python train.py --n_layer=20 --norm_eps=1e-05 --qk_norm=false --decay_shape="cos" --doc_mask=false
MLP neurons of a small language model. Each row is named by its layer, matrix (up: input weights) and neuron, and shows model dimensions 144-239. Each number is 128 + 32 x the weight over its row's rms, rounded and kept within 0 to 255.
Before each neuron's rows, "fires on" lists the tokens most often at its 100 highest values on Wikipedia text that the model never trained on; "fires in" lists the words (lower case) most often at its 100 highest values on Wikipedia text that the model never trained on.

fires on: " United", " of", "ing", " US", " focus", " based"
fires in: "united", "of", "focusing", "based"
L8.up1395 [ 82  63 164  86 147 122 209  59 157 171 127 148 119 123 111 163 169 108 114 128 147 143 135 136 109 104  99 102 123 125 154 153 115 145 219 175 118 109 121 124 122  67 109 171  27 158 130 146  67 124 141  84  88  97  85 121 128 135 113 156 101 106 136  97 167 124 113 177 149 119  94 132 161 147 194 122 150 113 113  48  83  22 135  49 169 163 113  76  75 116 140 149 148 100 138 164]

fires on: " an"
fires in: "an"
L8.up121 [125 127 160 138 171 152 146 193 143  62  84 104 113 134 126 167 126 126  84 100 151 111 142  76 121 186 100 173 109 100 127  98 120 104 151 158 116 123 156  73 146  62 131  83 145 110  88 104 155 132 115 105 156 185 170 185 163 129 163 112 175 147  86 100  81  99 177 108  98 154 128 174 146  77 122 145  79 152 140 104  94 130  62 214 185 118 140 190  81 123 104 131 121 122 122 166]

fires on: " with", " as", " to", " on", " in"
fires in: "with", "as", "to", "on", "in"
L3.up29 [ 66 175 140 160 100  87 116 133 171 142 178 140 122 113 133 182 135 115 151 114 166 119  85 126 188 160 131 102 112 103  78 215 108 122 124 161 134  99  94 158  96 132 103 130 138 102  93 132 135 110 151 130 100 171 141 154 125 191  90 169 143  53 133 122  77 161 164 156 165 102 194 143 103  91 137 161 164 139 132  82 145 173 105 132 135 167  85 138 154 122 130 113 156 108 143 150]

fires on: " which", " of", " that", " by"
fires in: "which", "of", "that", "by"
L3.up1171 [136 158 138 134  60 126 241 106  99 103 125  78 145 115 155 113  65 139 101 137  69 185 162 162 146 176 122 122 155 185 135  86 136  81 106 127 151 136  87  92 143 144 126 104 112  86 220 151  91 152 111 103 118 137  77 208 142 121  82  82 148  69  93 137 157 130 178 111 114 154 109 155 173  69 119 120  96 113 136  77 109 162 128 174 128 138  86 151 112 129 101 167  99 138  56  91]

fires on: " of", " for", " prevent"
fires in: "of", "for"
L8.up1255 [170 115 137 137 113 182 176 124 135 134 111 134 133  70  77 101 159  78 142 123 173 165 116 173  83 163  62 136 117 177 173 126 206 164 188 137 122 185 113  99 162 110 134  65 118 164 153  85  68 128  82 143 134 137 107  99 128 128 148 171 117 128 185 159 111 114 107  86 132 100 153 139 140 106 101 122 157 100 167 126 115 141 121 108  96  82 118 137 118 126 167 115 146 115 100  95]

fires on: " that", " which", " also", " who"
fires in: "that", "which", "also", "who"
L3.up723 [106 120 150  95  95 208 141 103 116 143 125 158 163 106 196  72 129 124 210 160 105 158 132 160 208 144 153 142 152 156  94 121 208  66 109 103 105 119 107 121  99 185 150 160 106 117 165 109  94 195 122 115  88  94 120 105 127 118 106 139 155  84 100 160 127  99 121 119  83 156  98 156 126 152  72 110 118 152 105  88 100 151 158 123 136 108  82 125 122 110 133 138 125 112 113 107]

fires on: " but", " However", " however", " until", " failed"
fires in: "but", "however", "until", "failed"
L3.up1603 [ 73 149  76 136 109  94 156 151 141 149  94  97 165  49 104 140  74  95 119  88 121 130 138 174 131 132 105 108  80 157  87 103 139  94  80  99  57 113 164 130 158 128 138 172 168 133 147  66 131 125  85 131 125 130 103  84 119 105  85 114 113 172 146 129 114 128 108 167  89  94 133 109 157 118 100 104  66 114 108 152 116 127 135 157  90 190 115 122  98  63  80 182 117 102 154 101]

fires on: " of", " When", " when"
fires in: "of", "when"
L3.up1406 [ 98 160 122 156 145  96  97 105 136 125 152 117 136 111 172 154 118 119  97 127 106 128 146 171 136 110 118 111  82 161 155 162 105 101 131 136  96 134 110 174 165 179  70 156 110 118 125  56 150  93 104  84 154  90  96  99 107  86 148 125  72  89 104 121 135 126 169 103 102  37 166 122 152  95 102 153 119  93 146 120  80  99 160 154 148  82 109 158 111 123 146  46 169 109 165 181]

fires on: " of", " all", " throughout", " over", "s"
fires in: "of", "all", "throughout", "over"
L8.up1176 [110 128 111 119 121 120 142 132 137  57 150 167 135 123 154  75 145 102  80 148 121  91  92 144 141 117 151 165  87 140 140  99 142 108 121 120 132 121 164  62  87 122  79 146 130 177 104  73 122 155  68 133  83 130 160  80 138 188 132 127 112 140  72 126  96  76 157 113 117 101 122 148 118 169  67 144  48 146 168  91  72 108 131 161  95 106 106 115 141 141 116 142  97 112 145 117]

fires on: " one", " when", " of", " but", " where", "e"
fires in: "when", "one", "of", "but", "where", "something"
L3.up926 [134 102 173 104 107 149 153 142 118  90 142 166 146 110 100  31 176 110  73 114 173 155 132 130 119 104 100 156 113 155 126 138 120 135 111 120 178 191  95 131  75 113 161 148 119 151 139 108 174 165 103  83 151 108  85 144 115  74 159 130 100 149 103  75 188 126  84 157 166 154  76 124  95 156 123 132 130 169 168 141 103 118 121 159  67 101 102 126  86  73 131 162 159 132  85 134]

fires on: " of", " from", " by", " born"
fires in: "of", "from", "by", "born"
L3.up1458 [115 172  89 162 118  94 139 137 133 151 124  92  74 198 127 139 176 163 137  67 133 120 110 128 187 130 116  81 144 155 124 145  96 198 167 101 119 141 112 138 172 107 140 131 125  95 199  82 129 152  51  77 117  79 107 203  82 134  93 128 150 143 104 223 122 153 124 169 130 176 124 140 129  95 108 138 121 120 111 158 139  86 123 136 107 126 127  65 108 106  93 105 107 110 119 145]

fires on: " which", " may", " also", " so", "s"
fires in: "which", "may", "also", "so"
L3.up1030 [106  80 122 142 117 132 160  79 147 160 153  73 112  83 210 132 124 103 154 128 103 166  54  66 102  77 112 146 127 134 131 152 137 134  82 136 131 112 123 100 142 137 137 108  93 158 195 135  90 165 145 106 125 106 101 161 124 149 132  92 144 144 122 134 108 143 136 138 167  87 133 104 112 162 132 123  83 132 131 195 131 115 121 108 178  41 159 160 120 181 163 126 147 123 139  91]

fires on: " who", " most", "ly", "who"
fires in: "who", "most"
L8.up1444 [125  98 144 130  54 118 109 115 137 101 103 193  76 104  94 149 195 151 138 150  91  73 123 156 137 129 101 175 114 115 121 115  82  45 132 130 123 113 136 142 143 137  43 149 131 129 200 111  74 176 128  59 149 157 143 145 150 137 117 174 134 106 178 198 121 102 164 116  99 110  65 140 155 140 105 141 128 195 147 131 117  96 195 128  99  82 103 123  81 116  75 172 143 171 133 129]

fires on: " as", "As", " As"
fires in: "as"
L8.up719 [162 131 128 127 104 102 137 139 168 174 114 164 140 119 116 156 117 154 169 100 110 133  68 104 117 132 126 117 116 107 123  82 127  66  75 153  68 112 104 140 165  74 137 108 153 103 135 108 164 185 143 212 189 120 117 172 133  94 114 126 107 125 149  55 122 120 133  96  71 138 143 138 188 155 176 138 168  95 149 115 148 175 108 192 129 118 153 135 172 143 105 105  78 120 139  95]

fires on: " as", " an", " gave", " took", " public", " and"
fires in: "as", "an", "gave", "took", "public", "and"
L14.up1718 [101 140 149 130 119 122 137  96 144 179 152 140 104  75  94 127 151 108 121 115 143  54 168 101  79 115 149 151  98  60 155 125  93  94 113 184 114 113 153 114 133 152  76 114 105 137 112 130 115 199 117  75 123  81 143 130 178 107 139 103 117 153 164 110 108  86 139 153 169 136 143 119 173 110 107 180 115 142 154 113 207  88  65 145 172  92 134 144 110 113 155  85 105  84  65 151]

fires on: " of"
fires in: "of"
L8.up998 [160 105 200 112 154 118 118 111  91 129 125 126 171  94 126 123  99 124 155 116  98 129 121 125 153 145  73 102 120 162 141  87 170  89 155 124 149 157 147 107 132 130  95 162 112 120 111  98  87 132  60 113 181 162 156 131 137 171 152 152 160 151  99  76 178 163 142 136 146 151 146 142 166 111  62  94  77  78 120 121  99 134 172 156 122 125  44 131 157 127 114 152 158 115 154  90]

fires on: " that", " announced", " officially", " Pld", "Current"
fires in: "that", "announced", "officially", "pld", "current", "united"
L3.up1546 [135 117 109  68 165  84 113 150  84 128 136 124  99  69 136 116 140 115  99 122 191 175 111 122 106 126 119 155 112 125 100 158 159  96 172 182 139 126 102 123 103 105 102 104 134 160 139 149 107  78 149  95 154  97  77 141 100 100 154 165  85 140 156 115 122 115 165  88 136 118 137  97  89 121 163 170  88 112 122  92 113  83 129 149 121 147 131 197 164 125 122  78 106 191 109 114]

fires on: " an", " An"
fires in: "an"
L14.up947 [ 88 141  62 199 120 162 174 134 108 114 101 161 142 195  66 144 107 174  71 123 130  95 187 103 128 123 115 146 107 119 194 115 117 149 162 100 150 139 173 141 145  76  90 107 143 158 157 153 178 118 147 173 143 196 133 137 121 140 149 135 145 142 109 129  91 110 153 131 120 133 109 149 109 136 171  98  80 113 137  86 174 165 129 142 174  80 138  69 176 184 109 110 187  98 119 181]

fires on: " of", "child", "related"
fires in: "of", "rothschild", "related"
L3.up628 [167 113 134 138 173 162 124 129 155  63 100 105 116  72 145 142 141 170 124 132 113 134  98 140 104 114 142 233 175 111 106 139 141 144 124 128  79 136 142  91  85 128 165 110 120 128  72 118 151  89 220 155 164  85  88 166  95 119 168 121 144 147 150 105 129 129 116 113 116 124 127 154 140 164 160 138 196 159  75 175 137 145 149 136  66 125 130  99 110 125 131 113 127 112 126 103]

fires on: " took", " take", " taking", " Middle", " first", " order"
fires in: "took", "take", "taking", "middle", "first"
L3.up468 [187 141 172 145 130 197 107 164 102  48 143 131 112  99 126 116 185 144 150 119 101 143 201  68  83 126 132  90 152 105  75 113 145 167 182 113 172 121  66 170 186 137 136  90 109 126  68 146 156  94 165 139 107 152 125 124 189 107  65 151 141  90  94 190 135 180 115 140 140  97 164 119 106  68 128 135  99  98 159 117 184  98 112 178 124 115  97 141 128  94 173  69  75 128 100 130]

fires on: " an", " with", " played", " located"
fires in: "an", "with", "located", "played"
L8.up1242 [156 189 152 100 148 161 166 104 203 127 139 100 176 167 114  81  78 169 116  91 157 107  95 206  64 110 148 123 161 108 214 162  82  98 156 126  79 146 148 107 122 100  89 192 164 150  80 105 101  87 202 137 160 157  66  97  83 116 103  90 144 126 107 111 150  83 169 145  77 163 146 100 132  66 116 140 111 143 138 137  99 137  89 179 143 153 157 154 112 123  64 137 164 142 112 148]

fires on: " to", " in", " on", " as"
fires in: "to", "in", "on", "as"
L8.up453 [149 137 145 107 124 159 139 102 114 163 146 123 179 108  81 117  97 156 133 109 168 163 100 113 121 120 120 150 149  83 137 140 103 175 183 145 129 126 127 112 119 177  73 132 119 116 170 144  87 165  90 122 101 115 122 151 117 111 119 186 124  77  79 136 114  42 153 135 134 130 161 142 143 115 105 107 133 132 204 115 119 101 203 119 137 104  87 134 137 145 107 239 157  97  98 161]

fires on: " of", " there", " it", " they", " a", " up"
fires in: "of", "there", "it", "they", "a", "up"
L3.up591 [ 77 193 109 108  99 191 103 209 142 110 111 123 139 162 133 121 175 117 150 150 142 102  85 121  98 134  85 106  83 209 134  42 175 141 127  93  49 129 169  76 184 159 152 148 128 172  63 120 161  88 114 133 115 195 155 100 130 135 126 106 165 139 143 132 166  76  82  99 184 125  78 109 122 177 151 170  80 101 161 178 178 156 159 158  90  69 104 100 112 142 161 126 148 184  72  80]

fires on: " of", " under", "by", " for", " by", "ine"
fires in: "of", "under", "by", "for", "gleby"
L3.up516 [183 125 137 125 121 102 116 123  94 105 127 115 121 110  74 109 100 147 107 133 142 124 143 137 122 243 150  97  73 101 163 111  90  76 121 153 100 111 100 103 135  37  93 152 104 173 180 137 154 111 142  96 146  74  69 146  83 160 147 101 100  89 107 147 173 170 144 154  86 154 150 113 174 121 148 143 146 130 233 105 145 130 127 108 159 133 174  90  86 114 120  45 130 134  77 153]